Weights of a small transformer language model: 2 heads of 64, LayerNorm before each block.
MLP neurons of a small language model. Each row is named by its layer, matrix (gate and up: input weights) and neuron, and shows model dimensions 0-159. Each number is 128 + 24 x the weight over its row's rms, rounded and kept within 0 to 255. Numbers have three digits each. A neuron's up and down rows have the sign that makes its largest values positive.
A block is one neuron, or neurons of one layer that tend to fire together. After each block is what it responds to, as a language model described it from the Wikipedia text at the highest values.

L8.gate36:078140147146140113087101117126118149131101132128193133171112133128092115144167117141126123157153113122126133161126128149120123137144106121131110152180156126115094165109126102108120123136130116081127165121120143118103206146111133116138110105092098142106098115168097138101121118126110129137105154152083176112135118105135141153126156087127144156162171130144160100140142095128136128147140091088178146136130115127131187158152101103105118077129078108150126109138129143131107102150098148
L8.up36:074152139149117102087112133109087172105120159149166126126105103130111151146144150156119135175149117103138168147126114148130096075131120147144159148160148140106135107131144114105094153082143108106128128120171162122150143161125126120135118129114118183112143076155129136093171091138099123143124127204136161096115134134136127138114165098094126173138133122131115114152148094091147172120140135126122141115130109121161139138144103107105107143125095099186104108151130128117128131186127131
L8.gate284:118148166146108110135105114112101132118107132153104131155133122122120129182163130125144150160133138125113138148118132144129141112111108147139112170172190114136118144167144055073125141109122134145106125109123116148138176112150136118169124078086137152104075119143135150108148124130118160159083178145079181142124132137111124115165149135136131134160174113133102127163141088102169116134131110141144109174135116134157131132117074107118181117117098124118108104090130112100126130116106137
L8.up284:141155136135100145133120119115101120131110169146108128136141137120112102179134121147132146159144139148124133150124100112126145140107102122098151174164170144112147177109153066076119130136107134153118166142137099127103126110148130136151121100092141149105109142165155160091145138150119137133091188152072165123102146125131151138152161122126097124137150099119127120187166137080147124110129125137143129148161076102146132118123111089129165133114113132104105093073098083109146115101112157
L8.gate299:120149131104135120133124092136109151123099142148118117136151135163115120172165159126128130131184152103091112136108111113164139130102139122142142211139202139145102135110173060099155125113118130160159116126130106174123150073144133109133121080084097149137095137141100119131128118122111110106094199138102138094119148154125148160128122129117101144156172122149116146150151120132136122135144141126124097160128122135153119130139079093099170111138099131110121096143102116136118138131119124
L8.up299:118153126138130110182085119105116141094137138150120137131133113167122162178137158148145128116161135104123116157102104113129147118126122114140150192128208141185105161112171061085142129087114108124090143147120082129145134102100105102125151103083127137119095121142122122123118138128123144136090195145067133108087141155125125137152108129115127148126188132130132141165110103125147131115140147132109104144124133142154119136132104109143144095117100108120133098101125111101125104113124137
L8.gate399:119158123116141113160152102188142153154133140148114139113122142084123139107161112108153147135132100139103150178132103111142171099139151167150138138137138106159101127106122092116150161108128143114092116115128149160126161139130187079116111112104090127102138084176100106097130124170114122121115160144092143114113122160135145148131148142128145133122179160137087128180127144098130092148125130106121126125131123118167117101160088140115169118135081143175152086127104131131132087168101145
L8.up399:132113121083139170088122129119111097137137095109175113098127105146133120141190122164147119119127112137183167146143138146114146174119102121131144119171127101070139088128125150140120118180073127160139116111114121095122099156148120139135123175153186146123120141087153138176127108130152132128141116129115114113159108112099125107155165112135125124142085133096154135124083136161091135128131128136133102130152108140113132135107164127152113119148145152093119125105193143118120096140160080
Description: Word-piece tokens inside abbreviations, coordinates and foreign names, often in tables: the N in NHS, IUCN or 46.45°N, "tern" in International, pieces of player names.

L6.gate5:123123116141091128077103135126131088108089140121094129126167151168135149163149127111163147147154129090131117119076143127155147074127113095098124144151203112154075112145155088121115159119132067163119117139135116114126164104089130138162104070090102156132087128116114148104127134133138135119115190142111161117127152148137132153133155097112101166140127143131124116153119103123139144121141112092136124144127112176156146125145137113128102122135100127116122074169129103135128114114129139
L6.up5:135109140141137139116116127126121073084113093133104146111137111174164130172182152144120112159209133098108104156099136150119126142125108135115146134153184102166109143089150106112076125100155107147155111163126098115143118120110108105147139128109130159115092124155127144121142127154110098105122183152155111130099101132157123139155175083132094124129131158151127102168128157106119136132153134078105121141126098158142144110167113097128110126158108117098116084125158111134126148117147126
L6.gate12:134106103137137106152124126146113064133110177107132140165140119142103131137125104161148107133123088111097117146099117098122149149152104139141137143136186144115137170117120097106087131133115095147113102102118129142047129101143160119137167119135084147138135084134116158128126150138129162134145151112101136123095151121080119138149132151083118132151136117121106137178134124127133131145123146104208133118155124106171143126151099134090119088144136122119148136076089138137178151122120087
L6.up12:173145121152151118130137107124134093128123171139109152133137123181149134108113120100154117139183141123116099116106134130126078138095079168115090104127149130100136155137093139134115131145103138169139172125135075163069110059119128143097149126162108129110131127096131132100151107093172137109111122112083124114110157108116177110137156131114120124119124127125142148155141148097116141130152191138119169158148130099118154115107133096090124107098113108099093142113100131137133168154133107
L6.gate29:105154136134160101148123108127103113123092152125097135135144120176138123177166134129138137153182120091107105142092099143162130136130130116118129178153206111162130140115186095116152125119104113150094159142125109142114158086098127110158140087114115141136111142149108126112108136108099108137123191145085165119104124148119121135150132113134116135120190159125152103145117125119125131125121122102146106145133127161161106104157110074114147091115119127141142058123116108110135090117156117
L6.up29:086124150150139106118140125120093151126111134157108161138156130151112134160154122178154130145203156120111101139092091155127132126138110139135147176149173148172106139090170104102146129106114090131130125140130130127154131097098124109127108083106096146102094125147145116129148132113110142147087188123096179093087151134119110141173153123154098158126159137098141142136112116119147136101147141084121121154136101111150122106173114085127134099123120097155138100168128113108151110100139114
L6.gate84:105150111147166143109162130172129126146095165136122132139133116135157102146157126118141129144156087144122123162080121116136147131186105104122125152143139129141107128110121085137130153129131108152081114105116118135092167121120145104157150101106092176143100074163132141095153114123106123097131136143093155085098114137141091146095160142133115121142172142114159142156186139123116093183145137071164116111144116130129120094160124142116141096173092116129150080114106154136145115141119107
L6.up84:126147118139091180113160161146148167093099130130066118143128123101164130136127146139111094146163103163098137164129157142111125113148105172123146144090135137110136157127168116148100125092152126141131121102106145132110115163170104136155149110125134146112090130137130147137176102131116118109142136106096114091093122084136144127167152110130136158049103101117116140140146152148100104130119154102168178107167098069149135127118130107142105133142141096148116124132082150127139141094136135
L6.gate86:105154098109145128149095070159150115114128121139155156145115093076118124157143123092132118123177098108121073158085120119112113114157149107109140100188177172154132134133146102112151144124130086132120144112119128160112163103133165079150126097100104172141129116164122149071085124110116163101099165148124117099107155145176122155102113137116133111160164149096134160145128132096136121122129104092155123113131134144129137117149117098115146126125119133147113102120109119106174127143109126
L6.up86:111110148114144134159158133115137112116123149151151136106134099146096142137157128105125092128172143118112113081110158151147116113133107132147109121160155116159093119139153126104139102114110045099114094170118136146136179094146141134195119139109153108132113145140135109093114129130116122135125136110130103109095126086166147111161152145126125145108141157114128157155180135137154140119140117073154123142114092149167162106141120148108118078154089071133158119137153147129169075134139114
L6.gate128:139174109106162101115111146122117159081151142110141122158160083155123131153148098131148133116158095170177136191086117095079153128121117116109160136172111125136124161138142102103148121068147070121093132161147105136115127128119154094123125095126093173125135146158131118106091128100096117113131157138118172072114145162135121115149092108149102113109166147132149129136118129128124107144142090089136168154138149150165112116143130110128122107142122167121142130159116142122145118121106146
L6.up128:127091134159109132124150112123153097122096147157117122113141146166143136139161160141128135149175127101111092103117130156140131157124133118087103154142224129176113124113162105125133157128119080138130113135116130149158154077110116142136145111099114108159118131132115121106119109114116109106111158154106108111115135118133167108167182124120129186149134145147121120110163135122148127128138147127106106149108096105162142104168068071122127113125092070135125109150118126147142102100176132
L6.gate256:125153153162153090130101086109108143084100153126109125143138124160159151182144101169152141133163145133110091147097132124146127141132126153106159153149181108162132132108139084108119140090105108152102152141127109132122145082115148104120159087090098122113107126143143136110136136117100141110122193157097153098088165142118094137178142111129084162126176154133165129178106123142140117111144088097128118151130109145127098113140093120129137113136131123151152085122122105111142109100107139
L6.up256:092119131142100126120118084118102138126071163134090120140148147130119158148135160141168137160180151097125127150094101127120104134131140110106121197161197101153107148116170117082124136094118091151144116132103124118116152080111134145125134095106105109146108131150115124115122167091129154135097200125082133104127179121131136139145148129110124158116158159119127125139129125121168127128146134115090136149142104173160116129157116070122128103095110117135146119140103127139119092126136123
L6.gate291:128129125120125147137101139109109114124091107125120128145137121141120141154168129149156127140193153117138086144086125137111164142119136140129135192167190117166107128112186132109134124132137066169146097142118135114151141104088119123151131096097119166127082148123088122142122158131145084103128178114119113125097132159155144157130118091120090131147147139158144160130080110124127154112119127073132100159097100118174112132127117088153137124124100084084127113139158120134117119136137141
L6.up291:150133155152067127129125152103104106110117115145102112137130131165138129145122120115120142137178159130113076133080132108138162145104118151138091156131172105173108145152182135122113101125119066160122129186118119141163131096124108163150125090100129116094099148142127151132103125128145083125102188131108077143113179155138147116109127133139094126137148138132152137122101099111140149122186134115117137126140103154141150102100104102142122149109072098135139104175146133126146112130134138
Description: Short word-internal pieces right after a word's first fragment, often l, digits or capitals: Flood-l-ights, 197-2, E-M-MC, Aug-ust.

L6.gate45:143141158125152139150133115146117111124097135128161151154186146150117071098166118128167088108133113124138135150126088120151154079092111138074122109160136155148083138133082112179112101095147114094124138113146116120112129127158138109184127118090114167139142092141101158112133114144138107158095137112080141123098131114116115122158191115131140100144144118090069163126165150139135098129100158134185132138139105146129133119111116148137126105140108140158104105112116134143114155123128110
L6.up45:129134157113144132135112117140101117142117163113145148145186162166106119086157128129165124101141102096140164119127081117136160095123145128090113086167137119134098118117061152164093114100118087102147133161161124104148125125130146128165137138099112144151149116130111166133101088155132114167117144120078125128101151116124155115140206136126115088150115126121066162105170141170145120140145169129135127118115114148135159145128120144137141112156091146127143101110100131115127166147121121
L6.gate106:122173131126141153083101071095111104127099169137154154209173165131109129120181132105148104126136138143133114124093104128118127105142114161115161103115140115137099135104099100103137125126121129104145144151129149112086108136149148104166140131093100146142143046155117183123106115143115171138113132150082150113125106107157078118144121121135109153151135122159120165132148117150107104136135142104152141114152158114124121170123121158114148133122109113142120120134116082134091123119143086
L6.up106:140124118099148140078131086117120115170126158143158148214160172124139122096172167091135107124124160128146107125139109153107125117122145173105180095092144096143090133115102103083147122135122126090156133164121110107086125109124123115152159134134090103123158096144125149154087135133118183132107135138106132118150127106153103134122116126117124145132137111159122204127133115137090095116105138108125122100139162092106093146114135147158144156132127149130139133106113106123106140124146084
L6.gate252:104160151113153094075114097131104122113152157083122171146122145130147128124147111073174132125111117114124170137125110106145148100109105128132136134143139153139126135146120089119167116110142146104116101136121117145117162134135169122133138119094091156131173062192097132081134096145087131138159146127124176101089126113152119158142163092105135127149130119138132123142135063098059130142127097123147140115124160146146140139133137139101103102162087132166131130139112134151153113150126113
L6.up252:122122141148170137157115111129152141098147149100107174126152112105172099144108124127148147111111101092097154101118198140113115092123126124149161097051095108092143138130107127133126109103106135110115194115137138077111130167130158122142080134103119147105150103132115116106111109184150143103112107116120128136149138140127131143159153148137109111126106149069148139158139159084122158149125128110117128124094157133111118144129163137095156098165110114158127160112133111152151141125082138
L6.gate277:129153133098139145104161137183152135097103188138122108205156110123148136124153113143114141126136122158101101154107085099160129142132138138119177146153149119089116130155129069123161129134132139137126121115111134178111150151090129113144139137094111178129146108116094117117118106131121128110167105131127147121111128162136112154125132113142102119147171096128069152118134132158090104206138116097147098122124155132120109149158120145149152086144129124124139113108067125150152140150133108
L6.up277:111159129095130142106178147141161116097140155130096099164135085114119130119160148132149136149132150171110129120109108110104131105140156162131136126139123110102105118177125093125170148124126130164141144157103119171112124159127121086117160139026116141125143123111130119111056151131083114120104142153138115125113160157122155154131128120139120119140137074142109150122194082166119144161157136110102102119124141135144107136115153139158122117140120132134135096122084103132155112162106115
L6.gate329:117151074115128145100138123142166126124105189157155143207141140108139140136167127133138111128144163151119137155107096106157120099166133177094140120143145107129084142164160111100154137140105126118083128121097081130093108116161135115140143137097097137136162073175092116142139109108129121155134146147126135106084109125129110110151102133131103120105132138141125162132151087113065116184129143113145163117128152123128098158122118163121178125148127144111115145113101094145126134128125126
L6.up329:145101112123120152108129152143165143133097177130144117139133106132180136119129116146130083131134132147148134152111149100165155116131129172117150130104147108158086116124175128102117127178109129137061140128122105140113112105169060157142109140096100150154135060177101118101122068122102124113114144120126131151094107098143123122144127095123108137130121132134132170127179119123076144148128159131122153112126151123131102142133089165115160108156129123086116148134138120168123174155126127
L6.gate336:143143095159131133127160114160119111125122164147123157141189134084144144113200113106136139108120092136144137108126086152150123117144158172116154125132126062104113120091119129124134104120105103110095115098144097135113146129093148159170100138136083104115092059140110139113130106131142125139144124153145121092141118121140122116188144138086126106138120140139117114154168101100071153108124094131142140131133079128159113147114168155129157119140136154145136124134060136145117121125130116
L6.up336:144151101143115129117141128131140116114125157123128168136191148100120165107202110104143153087121137146137160130142111117120144108133152137150111139096147092134100108089110163120109120127114102101080137097123078094127142158084154181180091161171127118162088105132116142139134131113146115129123132144143089081142156136155119108148121120114117097138112133147126104146152104104097152090122137130114149129119098151120127155117201130083142134150159146119142145112085156142118146131124103
L6.gate396:123131119163126140129147117136125135119081187140157164182171135127154109126120111144144107123138127125148116176095127116152130121115120140110131142145156111149133149140152093129173134131113134113088110126077091160096147135120142103176111108100075142145121075131132098121140082115098153130107166118050175089080124133130127151123148074097115157112169135165145124116137147114127109137126146130146121126131147110172111117149143137110129087145111096153146104140094160148130129136157126
L6.up396:163157184113126134151111118109176124130141123107147089141127103104142116102131164127142126061149125080157117119127124132151155119147110107178104105158142110134129118141114139113117152150156136117137087123093143147132126148137144152159149135131146125166160118128101073131119097134156130127119130094085088135137097167134172116106119088094168146171110098101088164113107127145114131162113111102178160078068139120139121148097111131126149127118117170142158087125127140110141108139122118
L6.gate407:116132120123119115138141127158197145120099158155091134160125116129129124135129119170136152126156131125096109135114124066178153109161168156121117115158136109121114103151115121146133135125116117143063118145144105133104137132156105123136165128069139147191111108119101130116142094145148115114132103129127129133101097125113142117138144154113143100100138114128122171134166093151094115210119133105149127124117160117127115132125175163103189089146135141132122142149057136159150139121114118
L6.up407:132126112136091129140153130099122129146098117132086091149158140121148103114163154154165111093148131125116171125118129102185095103135130112099086128169154151126117106146130151125114110126120163128129092132179089143131150121096104138150148094102140145156098111137129120117099121161190105106134118111120118133134152134072175076152156138155111107075143122169140133144168095107110137184128145133120112122167120116112103127148160106128124121129093166111109174154106097121140098153138133
Description: Final subword pieces that complete a split word, mostly vowel-consonant-e endings like ide, age, ge, ome (outs|ide, langu|age, Colle|ge), plus ight and ision.

L6.gate24:103130161152129131072097091120089131106091138145135155163101123125108133129149073124131111123110058122148140142131108118182106133123122142147147109164151151100127116155109127176144121135103121107129100107121107171107139122131156143128120109137138117148131118123107125105142091112087126147158121112141137122126081125162092164152090130098130145085147149134115138119136100136132136103150134137127092108150110124180116182172066168101182119134109133115126113157107134183118118104123164
L6.up24:091121156160152105075083103120093113118109140136139172156124107123085154118176087121105132110152095109160113128113104129195120128125109125162144110161119149081119127149123137154135123138085141104126075117139114165125132113113153155103127110137141109133097104143104116119117112118120118154144132105157104128109079113151082146191131110095147129113148156133124139110111108120148157119155149146090120101133152137178115174172072155098159132128113124146146121147123125165101139103122135
L6.gate181:128163130190152136139080103085100093128084142146107159143147141165144191127170108105116116164136099109151125136113116103144141093107133147145132169154189126114110121122137117084092124126090094126145155137145113104098135068125136139128135085101150134120131130105104143155097101135106109157103156155124152097087124092157108139149112122085114117144137158129143114137083125088173123126170121098110106160130127165137144148142137105113150116135102141123129092145110127164124115126139135
L6.up181:121110107150131145124130123087117107130097159158114141114131114169105164124153139123090145200160141094131090073098106117110157125118106133079141143134139134136137108106158119114114115166103100152123130112115099111108118149118139094144097083112118142109139144167127136131129091133076117140153180140107155127122140128175157167127149123139125138171122190086143142099162141109147130115153160105116115117106097130174174112169110104117180135146128108126129104155151138160122111108145139
L6.gate185:109163134111132118144148119136162122145148130143137164164131141137106142158152140136114113168153091129112126153084095082162121134125105155099142122131136127133118144141132055144138167142126153114106115132099104161094181112134150120142140110122105160137135062088103143124122098098127129156107160163118150097088123121143138117143097121107124111073196136143182157113105115138125073137139138061113115143138114115157095147126098122118140107153136106161129116134110103127133139111166104
L6.up185:100138130152131127120165089142131111114146153081133147183167123097148151111157121130150098143116141132094091117098114092133159129107105143142123150131161106183101160137148107126171147128072166125124123151126095173125150109117131139081126108142135134118154129089107090137085161088111101140111163134144106104112119139140142113120132106110105121125169099126168146107090123187139113108119148112088131156118135124152107162151123119160126106163106091141106110166116108127108092108173102
L6.gate187:119155125148157179108119118151097115135107187117131125163147130142121139126157079101084092164124146111135142160122117103130096128175134141125133137118125136078092104173117103111142160129089155167124090140121133157104135114110122114148133092073117123169126099124105153142130154124111121078113133121123148126114148150136095146140139107116167162115172138163158168148176152161137128138094121125128083127130126127129140116128115131070177134177119130097131125144100115180138106105117116
L6.up187:111149118129131135124127140145099101091161119146156137144123123152139153123206085137110114111141139130127119104129112109145136100113128180117090131126141145113113125180128122136191133126104129113123091160135127132099141102101133124133124142077127080136118163107097137152140117118126118117141139123155119151158128120131136134143141111115137170111135143145151194128151116150113131148099212121078099143100173133124126138158104085098140113119112095095140108158113126173137061120078127
L6.gate314:138151130133137155103105138109095100115120155114167135122144114129137164113135098144082118155115124134142180140089065089123088143094087164153116145124118116112099122139141100075137155126155152122163082151139139101119119085163110123124129127170134127126119148138124121145154110131104148113084132115139135133128133130171081082167135111091118125110133109185137116141131143137096120134151140129140139112202105139094117140127112134152160111169133143117137153136059112153112121085106113
L6.up314:125151143117135128134163192093076139100093169111136098123129100147120128148107129150107129102139136132122168136090117163153102108100071129153111150162147139110106144128131116064097157136117163105179079101165137074145124141174107101117146101137147155102155123130121110131167089127128152112107137074142168126127103122157094117150163099112123119125115110155148150143148125132140138120126118133116130123171127138101163126107121132162134132146152094116151138141123154105087114139094090
L6.gate328:131158104148136163134113166135121105142115203112126116134158137148132147166145125139100124136098129121144164112137134126114144139135119156137139167123129100099093119114141127066117111146092137132137096149105115090053114092158128138134164118113145150150105122145115110128120110106097110124121111124150162083079090128169089102196173122079123116101111123123121126157143107102119105152136122110139091159170115112140124116101176153141140135114121167131122131103092155108119149122109090
L6.up328:153100158131122127143100150135085114109129090108156112120111098151130085127153105116103136147136132115138159132114128142140135143159109133149105131174117104135144119125125134145138135085101132140179103098151120144183139109133104110134151101098131143069190115136120160163136079172130161167095110114140166116130107077124120164081171134137146085125154149153135100153126141115127161117172148113133125123086099136117142117140103163165150134148081171104102127129138132116151109086143132
L6.gate393:149154139145144154146106097163148127100148175121121124136157126139100129123122101140103106135141147150146144135118096142144119116159131163136113146104173169111097096132090116059108165141128103152150131180142132135139122093120141144108117135132126141124081133098085167103113129149149103132141138126120177082132118106102099109169133142119107126118139121127115108126158092142118147169114116111137153127191140139123122155086122145141154079127184198121125162144079119145126123113105088
L6.up393:151121158138129154137106120132153094121127146126087155120168161130100121099110155144105119127142159115136136136122074138137116096153114149120118129094145153092112102094069144122124141123117136149130193171122165112146136109133118143119109125132117130142086109102126194096135143139147150136101141092125171105105150091122040113174155171126137120109108137137123092146155134113141149113143140155125177120183134137106113133124149120144158097093164155127106155127120098128132128119147088
L6.gate427:143133140135138128148151129137153132162080160133114140139137099134119158141112116112124153161102125105126137140091117130133082150148131158140113154107128146163126132145133101104098115145108132150115125094133100125106151092134119125100140102120100140185069116116129134131160094127094143083152135150127162091133121111160071055169133099092134129110122142196163104141141097120145102176134143116134135171186137136105108136128153146149135113114121181127089121140106093154121155120166134
L6.up427:148129132144116098137134134115112128145115127154132133128144135159126151111118168162123155110137156125143150107112095149133069124129158075124153133100124124178107129141119112126155116131099141153120130148148092120108156076134109125146146089072141102134105152128131114117141154122153175131111132124120150126133124127142084117128086071137123107091155149159149153171139108118132080123097115125109092122195158119117092144097164139187130129121172195122113120159103111095115154110164140
Description: Commas, semicolons, closing parentheses and "=" that end an inserted phrase or list item, often fused with a word ending, as in "(light),", "outskirts,", "SO =".

L2.gate114:107114110188130112094119140090122155115114122127094105140087126125118180104144115140120107110124111124151097179085120128185116134107132134149138145134108159089100135111150156121153117117124133131146160168114122094119113106141153135112082146156170109142103138135091151165147106090143123143141144113111153146141115093144100125172092160134146171102158129156133162092128114114146134120127154110125177156133153109149109122146134111110104104129139170096158137155113143154093054106140159
L2.up114:077121140147162119093134130073109188118105106130133141138099135153137104115159081146119094167099083123148134178145144106157132163120121120124126163182132113097141136117148103157127105153110100158157164079110119159150129136139145124158094139151143145077135122139098162122140092098126160151128130142111139128123100105142119176151091142125126152162133116137123136131120155131157119129140139125163119140129126099129125134123119121119160102113100146133151102136088078167154081065141158
L2.gate126:123107128172159162097149127115076128150084147146131087147125128117126115111128108121111096163159094129184105178089153098147132110134113148137163119125154158114103105137134135127093136151106142101146118108127126124131111100163112102119086104146132173105134133143109105141174056107161127149146135127098160123141123118134093167132129130118102135123113124112103134147075113114131148134120179113115091126174181107131099108131179144117157071138141112154145130152126127158123101097124113
L2.up126:155138121179144134086114142073082121137079117119096088091118131098124135131093101137090102104125138106163107185105155095158093150106082133167137130158146146094124112162124152124112134150087140111135119110139151115124103117173156150149089152136163117154177134134136102134131118101151104147157123117160130118185112133132115148147099155116119091117143160073125133104111112125126151130128154090111151116146148134117086118167132113142151116169132135113173107148102112146115122125125122
Description: Commas separating items inside table cells, lists and dates, such as score sets (25–22, 25–21), thousands (6,251), and "October 25, 1990".

L8.gate247:139147130143162126109090115092099103117128171137136164177126110133128129132101117124106153138095104131121144133111111118147124131101122170150153111131122153096088133126086096113082158145117139105177087126134120129100126116163170133110148114127142144134154073111096152149122110126095151152135136116148172101163099116188091124200142141092131126114161148156127098144127104122117091135125154127110117143169131115118074150181098137118144095137126090148132116128116105166114143086134117
L8.up247:123088161151140091135116140102090113134116125126128169122147133161096139125102142143113161148132102132150157145100102151121134125130147169126105107111152091135131116093108144105099123108079143139139135148112147104162119118145157171096128108141140157142143136152056147153131126152134114164116131087114152157148147109142104068142149137082116135173125159115115106107097122155137140105126167149135162089153138145084149173119141106126143116141145128069144105131178098148145093153085153
L8.gate269:134129122129150155139111131102066088118124134114128144146124116129166108115105103125107151149133169127137180134101102120101094118109092175110135131109136120107124133148071124103072125136117126149174103124123145090133142096134129140104114146151174131180127126126105149163079096137131104151114157110130146118128140099152112088169169158119117159158088118144137069140134140171137116127127124095135141133171122182102145107110194137123133122115172122093140129150114138139112122094129106
L8.up269:137119092149125151118111137164116102145144135187124142097134102130105134109117121098106127164152134123149160101082115075186132137126082176072176112095133123085140126138098134147085117160104116143184117118129120086129134129154098106102093161139164132143142135128133107159134106133151083159180126152141154115109134122158117122120139144075098178129108132136139065124153126109122133118148139124120123136154138165111109106121151118124157118151118140112103174169121125123118139126121108
L8.gate413:120132130152144172131117106099092138101093147134109151123130116134147111135125112115086132174134117119158156190094128129154087127088087195125138139133146141120132144127110121073071153126145121159155129118120146131107124095151128123108120108141130138128108102139088165163119100115099121157108155109134165092119126093123074120191134138101127140139134111152134067128166112135150111118150131121129131113158138156167118114142132119087153091146114136113106102150096113143111132075124079
L8.up413:154124108153115150107145104102099146095125133154147123128142081119132120154132132124144097111160099099164141185130122117169126085102092182129164154111168129128137145120148131127092115136133130131158117137139192147135097126138126097113123108133118134135092125118079095133146105113130120174123165102147132073117153121132121162145121122138115143138166147117147099161110090112133128110170124125104098097159133114164079112164124122126169095111076098126112103163065117156104103136125126
L8.gate422:133156125140126142127091074153122125130140145137112203192140118143131130142133104189088148157139114109116130144114081129107114085147118170087145130127127123135151152116106129123093113149142116140144109109144109123122149118123121126101196142140104142168133109133091164112124107132123144180113132123080162080105141130130108118153133125107109136170164139173130107145149147099123095158134108134136151166138140153091134140106134120133171104100139170129105096110089113107121141080125155
L8.up422:143133125154117149148130139144138125126166110184128139155091117142075133109117097143112112187112153127140148159093098113110135107123114163106135133096124153141123173125089152126106068137113133117073119100111113139118110159129150100138184120080135103135141158146100127132116104127134127163111118125133125088109117154173111130121120103166117122184146152131170097170160101120129139119095107112123149161123169143162127152133175081136151131112113166086122095143143144106144139111143111
Description: Commas, periods and semicolons ending a phrase or clause, often merged with a word's last letters, such as Students, County, hides.

L2.gate254:140141117148129113138158146117128094139118140136135141158174126111130152154126120120112119127146157121149137142064149136138133093132105177139172108094185128181098161132141089118128137113121092130116160147124098125134120091125150121140147107100096135100085085151091146120106117137128183096135156153090123111132156135127082108133119094115096148161131105125145176160155111081127113147121114111118157118090108145144100120160078135134168133151080100116106119116087109124177121103128133
L2.up254:129104123108147168176081106157138135152141133138102110149147111103088166155122138143134120108110127095096187115123107126134135126148115152176123121101098119142082097106108174109087171144121155110112146132106136096106114133112125140105148188168152113142152104138126165160107145122113177152133110114158102117146110115109068118131154114137118122139123119126138164154153149096108146125122140173143177113105121148094129154114146187105152124126159118082126141115142121144133127088160107
L2.gate257:125176138128127165130163120129117137124176117135138166144149100137130125110142122174090134149141121136143173157092133111160085089179144139095118183107135078119112154129148100134118145110112106109112101092117143128120199095145141086129158091120106166116103093116103177147119124112139146095134153135108165128111111087124107089125125117106146116128111102130105139197146119123109103143119126119117151155141097119145143132161112133135133101155082157127127161119087133103116159152132115
L2.up257:138162113138138153132144129128182084105145119093135129134151073138125129080109120093112131143116195089073104124100149134134129116146128124106091157111108123090173150127112109135124136132148134104144108093128130127147158152116168142119134149146121120099113130150078148100134107146131172111100168138154108122172130095125155120144128093131144137146138130099110129110131173128146186141102100087153153140117097125124110146163100132084161086151124125144114095115109084141167147147168123
Description: Closing subword fragments that finish a word split into pieces, mostly silent-e endings like -ge, -ide, -ice (Brid|ge, prov|ide, Pol|ice), plus de|vel and re|port.